python train.py --n_kv_head=6 --activation="tanh_gelu" --positions="learned" --init="normal"
MLP neurons of a small language model. Each row is named by its layer, matrix (down: output weights) and neuron, and shows model dimensions 304-559. Each number is 500 + 40 x the weight over its row's rms, rounded and kept within 0 to 999. Numbers have three digits each.
After each neuron's rows, "fires before" lists the tokens most often just after its 100 highest values on Wikipedia text that the model never trained on.

L2.down2678:466565445462575480454515521515521536484437499439440542409449504566489441523477580450483468472489473452451582506471549441449483512496477457481439499433547516532524480470393528431476490461498463450444558544490498483496505502510573476501515484507575522462536537587449557514452504486437565516465511477471505498554512574464472546538454489532483414474468484502486485466545437508468433450569488532501436555492446538527445545552476491496608534558460574515482519485480446495443552530491531424559467520464524531564519516576504412453451528500597440492523581517478510531488423450433513523483547570482467518552513498521517507483507462501480493572569565474495545462465502585379448453516463488482490527496459517504542505566520518539472469466502511452495560423455510440455497463492483
fires before: " ", ".", " |\n"

L2.down3048:493526469489444459482434548519493504535476435497520574479534549463472503530488553579533444447528532487483539593496455445504467540378466437532486412494554462476486550496511499396468445494439519484510501429454488573520515519446516535456497498515566448521486487508498463442502483497506521510531461488532557484559530440431513481519495471475530474460420539478521505601482487498542540522506499533473510569563512536496516498471530529458529480539519409462464486469446472480488440487583472509424507541504443459545423433490486530517435498564564492465519451494508492435519425503568408583519537536486495478507500454568479550476495508497485500554480473463576541522544493525420499537474486449485563444489483483493513493496490469467552571557445452478475474553519556477581515545536538
fires before: " |", " "

L2.down330:540558466533475456489464485466573517514479502521494542490435529498394432516492430518469486605465503528476476508549529506590491463509484489495547480446522452527577488492502509580495494382583455520435474438472528504473499475479506594515511524555468444530495451499450468488540526559551512437522542448540485500485473471528447483469510521488497502558498454537439494438562453460407444433492473500578486465478544569483496512513475459503549487519470511581509533461605402602471460485566560576481471503501493471432479469499582587536509519571514561528476480502504482452539415500535460499471506518489564519524467464525508481510485516449547482509478526443503423465455506546514576568497531473496461485456586498541489578478558510541521613508481497484471488528571432488510557505511506
fires before: "0", "1", "9", "2", "4", " |"

L2.down2161:521521449489539533401491545511551512497469457486504505468491587487463493527493489603475437453465539455551451503483523549502533558418471534531512432487469432476459497483472525483413403511548517489508503555485493525494540543445524487451498469524494490500499486562454465479593503482511523555493493431513450531571563458401539451444535498522501531479478520532583480478455478491544511520464493601547463514539521512577466509502436476520481490520470522462472540494481486476564491443533463416431516511478449504500518466420524493583414495574492474499569504453504491472433504467593452548506618556503559455511447512535545525497506478524498478479503463430505517522540509471463481518477541527471572495494512561431573509552419525463508544561469454537447473508509487503518510463547496
fires before: " ", " |", " |\n", " —"

L2.down3053:536496504442443502431549488539516497517443511506502546538488484475531474490523487533526505578466544524460479513541550525490514495492471503555427473546507551538519436505532523453501489444456580487474507584435499633515461476543536547532457523528449532533543457466639511413435504473524373471465572455512488468461466486535478526486569540493526466496439514523542478474430522526457472478422593432567482552540483504487481562474535475490480501434475522484532522429463508502502463527525541465564504594499483578515506578473548579500493559419479505452514560511509499459476496467499462509465523500525550423523518492470559462574560491607612446460452523479482458493426476485496447467435495451466454479551473507513461424479493558545449508560533542493465555511504478420472450498443490
fires before: " |", "|", " |\n", ";"

L2.down2176:484509515480515505533543539368487445564506536406475537489595523516503497529530498504533469508463500521505554474500458468533516473393450483505527470514485515530557506514473530473511511520459505554532462488434506518522503455497472420514497517461538474534499501434539456444532473493450490541531528493424484571527520533471498472567524481564484479485534479529507473453448454453493468503508495546477480512516465536456475423539409482515541481521540451493499560542548531448546541467461486590509470467448541479539502576394500502463541546569435533407527548460435486507542457487538488439522584515538439502500525502549492559512464508589538501423506439501520572571454578484564458539574488490470519535492443542444522470414449461551501503566386444495504481459529557491445482536547492
fires before: "|", " |", " |\n", " ", "|---|---|---|---|---|\n"

L2.down586:540512463578533564485547490514478524470492494474422513465521543501521512512486500436515433474485447509472529572560541558468476513422477417495524505506547477566477460477523499499524503435447502557460575534511540517464466474477547474452479457526561520459464485480471526530527537505549493490530533509503457560502517477544515554527483430536460531424558566527536533520504548430491565561557515486561517521520541503548502551545470438481511531485437464515476519504497551459495503487495501423472512472470438487493534553560489480514466536574516487461427551526509446465506485545487477487526506513462499520505433558508560487566475495512562560527538529424481560492481491480440483398486521471531458619483471365570560623514463581559540520519497524462482564484447477508494476482457526
fires before: " ", " |", "1"

L2.down392:492552486471520576418564502473515476448500498534477472499522510448491480445499552487491522540521498469539521484527500541433519536500542445484418464509463443568591527587514475556523527408482550504472510586517498461492424429522547497493422533466562472485486458456486458519529550514479561505537494443513444503571470480530503537439495502427439488507565545518474517460464516495519548449514542424573484452540478503485475567561457502518477444458517495496499438437548471532459571451500421458515489503502476435536461470555527499497462478427501552552481485512499474516395479470487484480547566458559493540580465477497513458510504507539504472473450511470494511583509510552531465469520485438507556545528439473528462551557522488540501520480480481498515543460543519535482456545562498
fires before: ";", " |", ",", "2", "1", " |\n"

L2.down357:497513458518498501490515532550476544487528473478515447492482503523564541533520493602487484471500479481547482531528484504520465435474558492525436449504502547546543495573533560533464526477476527470477460456511510558495483552457550540442553547558515572543498571479439488482489475449438463494441506494490531462428507492610502495463518509446562495533572495508574482497514468550454432449519500503536513497496474522505478516459565469410469576466520572558425448505479483479487507421509474493583457507455490502490474458464479533572468523464464503486439491568498475560529533525513485494552594439463480540499421470459533568477527510555409436514441470514505448562510552491464549529473473509526519494537468538538497532447505524529481530455527481490518409482517501511567507495535456
fires before: "0", " |", "1", " place", "9", " a"

L2.down1590:545485447539514499533583493489431506500542504557537547519482498605573502516463522506507553477464528468444525464522496434501495574482518485501496465559513588570400534497428511500505493473511506549428526543541493584428501507505537493533492524463500489491478496524471559471502499502470540495551518500477544438510509525446483482454538481470445492549462478443477403461510514450509403510516500492515451533552488545501470510568561511514522471507497609497463504504494496462594518539433492411461405463497495547501524444459570468574516505594440506520545424477470534514538468494512495478466536467500481492488510534545479496496503474436435494462534506545485490505466550589532476517499568550399404455555534545409450554456535478504568556416475452593529511467529507528504554488472534
fires before: " |", " ", "0", "1", ";"

L2.down1130:549518585544397539525501464449491551567446523518488537478487562474471515493497500542455481489422551519482563550456499503522477473507481550477483464481521427563465440515463521523492512479490513534504490547448539574511473499531398535502483512472471492511474417487558538502523558527470538579513567477506513484533535494555477506482467501554514468486431502529460538509498498529499494461518536470501446505532532488570522505485490475427481394487445548510529506610466463523470472540526489527506416462474497428527521586505529402459535579526446496509457537466481428425460390589508568520508558462506526471469553474461496495518472490508495512473547531497493457507506564496519475501491456468556477487508506499473497437547423523557551559538481483475440470542487461533511574508466480
fires before: "1", "2", " |", "3", "4"

L2.down737:490482555410462485566530495468474546516460522591496537534569529505545496523487518592520445526507513455582534510436433481572495440474471560453469519571515448482467406555442557480496595467445461555457546440542564545583547459495532488490515486465461473531480455546500500525436483347503522573473453541533503558482482489517496476448557447483450450564515508423473440520496558465514508450427502572445538466491525484507548516494524477512514525476491479496482483505515468534524482513467487408544571477468571585513555573499501473548558538488479483505564451428412526531485498486439507449507540521513487470516541508510490490499525526505568463505557431484506432555526563457510440536474542553445538564515520505518562459455534519526545516463491511551500454508550458576488550549530491
fires before: " |", " |\n", "(s", " (", ";"

L2.down1775:518493431427482473474473461532544486493483546526548545544415489488490468503534518538512506515522449490513484459531460538418513538486458468457463491513440448436509422509533495477494530514529562526578476499478536543449527591462476548472552486431510500505490542568489469465513487478416527491414545502496491530475538525560436484526497513452510474476439508484508411485546512446582441474495412533474521508532534515516523536486523565545594468470426542516487489518453483467501473459497508493496506530495557528576516523506539466459477506455515566501487586556529534572526555482523519518588535525550532528468501462477481477490462500426441488455550411511542509475522440509506510515546520517548454421435542546444536454472448557483507516497467567573470520464513490546495418550512534
fires before: " |", "–", ")\n", " as", ";"

L2.down76:489490487501499594514355576458484523531515460539487519530537470512514508460489419531489418506443476548489486420500445515530550509570545525469482494421437523437480603578530455537570505546419418512519498469532424479474497520501520466519539494507473506548462612476437477549488460464545588497454511506453464544475492412485501426526584509566504481467461492476451519497479515527557470451508480522478472452527504557507538499484532494465538500484511570557482482502441488499397427574501527533543514506571505487511465456545508562519434475558496593497606537533475507516542468480463447484519519583436601436414514523449575505461525514487544468488483476486509453545513587402517488529504529441410504513449537503509535497533531473529509500435555553549438523512511542525512504546572531
fires before: " |", " |\n", "–", " ", ";"

L2.down2935:496436469557553452531514524549490477550553516519488501510487455562469451471528444571530430589542484498400481523552483495524516448521455531461495479503365513546452504502495536464476465536459521483490512478471496410492461494540509482480519536481440416537448452568477525484541431473507549445457486508553526533459454470481543523476510499517524518537537487488482445399581464438448504482570552504441500500565502553476434525513441526467470546519507562503419500435541537555471482524549479507499477523529560539547496479546490444525474496510445560505457464552475560495453460500499543476525411523473507552535567497514530486440455550521452457500510436511542524495507450500574443552497489429552511554574510475531522537549482489491485467518535514525507521480501536629534529548507466
fires before: " ", " |", "2", " |\n"

L2.down1630:568467514534472538492465435470568441494555504494494558485445469509533540594511508471486529508532521426513519512471454506554517496439511562467529542491519521457508493481485606473456480464471497518444480497513458504519507430483498563522491571474505501517513531481575495565515510400527468529486544472462529526499500462479545532561441472418487486476542521506488484500556482536532549491597464507475433451463530519507493464501423518467513452552471402477494479533465474542401517626547518488542482510495554467526479456552492497499501573531458461494514574527491476488517539473519542508542529462530518533435502498514483538455531511519606509535539545436503492463561431577554445473449526544401517507494586448548502502438454518524516472489510547531487457458491544548516500474544494
fires before: " |", " |\n", "0", "8", "1"

L2.down2631:517508459480448521568485498480527529464481470526484466465631425491454489552462511492538494542562498471556602560517531459453437472499496558535485450612471463507457457514468522415514526471482497483476506521487485488558450465491565473462546541509479518479458513508454532509566506528512512471485567496524485416521583543458538533574488394519498521425566524476560508520460531500430509501440459515454531456496469505481499507510496491508531514496492462506512544548511500474425495516582556575513533529564470545524571503510562436448495477452440489449514460476535485506568482455559548512507485451499543514566543493530542568517516443529518480463491452508596508465441432509472452496442458473485527466508472411512548527552425461537475552505521624466535554495454551481478511510437512
fires before: " ", "0", ";", "1"

L2.down2095:392478548426534497454492478478478552505439545446524528508478479517440464452493454474547520498570474572471517508498470478545490492521444480547406490569494521494520493551544485512442439444516563495422522508510511500505488509557462464501527531492454517546486536514447498488491492480479483429500523520547507521525471447393483486556535481369408533506495539532511534506438521530549544491490565545435478478502518509478561487559494504557481514487497414549525476467510594472496529495499446441553553511426500504548484526562481539536479523482498517394486488455480503541468546477499516612558479472562529522500484494500498535486426550436469594501467471496513470521441567528465491612489512449578509444480557385517458516570480520519479498477522573483527543442503514458487458493459465
fires before: " |", ";", ")", ")\n", "6", "–"

L2.down2680:535437489539511454471466534562470474495471533481521511513532470552543510434451523468487473506522502433523566539506519500510375501438409465484459431491486524466512522545526511455531466511556501440468457479489522494493449436564546486438516538450545561506524556541516508449485508503547504451538487506429507496514488460544539559523457519508474482486504534447482503528421463480460520496492574434472527495502508501452554507541465474531398484559495481558459537459450497535544529558534495542503487473545481536526510521550521561582549499526478497496580458488513476490486463524508499458443505526538482465470500484514531527518511485446514540535520554477583461403490515524520484494445360487465496518460413548511497450531533455495482540517544585518457477465520535520465421458470441
fires before: " ", "|", " not", "1"

L2.down2493:463516452559495527526454500518570506446552536468504541521509467506476465529447466486466498473514462492505497528523560461552432450500511500476505489538492554468443502548491495491510442466581525508582540461521485503517493478454496508505438507477426555506522502510482606512509518515418490495501553537532459524460487487546585502526496482533528459470562510468514494525516532516476484514565541558437512473525552508459499494483495519517580535459469451500517520477459450465468505489466513537503559534483566553519491497503502483463522473537532474562477552472507497451507543430502559561432499497534545513457464512476512531529493492591520469555530487543562487436548476518523542537499556495472472549480453463492517530527598504561475490510496407487563435483525501461448524464394494
fires before: " ", " |", "|", "/s", " |\n", "1"

L2.down569:494538511533536577580495536469478537489522445511464472509475513483525526443525440462538459521507483516575489555518415540502487532469526517504515489499558449551489521485580502526576503458522504556510442548466485531527513558470422527490491485557528580564452536553527507512507500509498495512507507495487514508439437376572481522483495477531567503549544483462467505518477509448517565456454531493542400511521496509490472416574534448511550479474478550449533586471492442477517521472574467500579463459616517476504476504521532532520441519510502512544534515509476510476476492467625430573520536501493500515558529506471547461549394517490503485429533399554496519496508443469527533505480468498545533540520478465450476562449479485540504457496508477508537521531481440559538484515479522
fires before: " |", "1", " |\n\n", "9", "7", "4"

L2.down1663:495504561453495559554547532515495485526502506476491500520515539557483495467575433481500494547459547498490482512494542445493455528512462477457484597514531490584585481533549504430483436544489544508473482569469543495519492551571518481480443587514522487475460515499514479439456479458615539461494515403533483522475505430501506465551454491503532488544467523531498497496446565458537494436385522480450530535567540510476489524542540537481403479471473488510460536484504532528433420532477550477600453491523461524499515534533491570503505495444485469475487545491477530559537513441481384534530501559511491473505492448501496440512519502462487463502504558451575517530485586535495493461497495536488554468532500477495458457394502479445481547472524475487496488445549493477487514509521478
fires before: ",", "9", ")", "7", " |"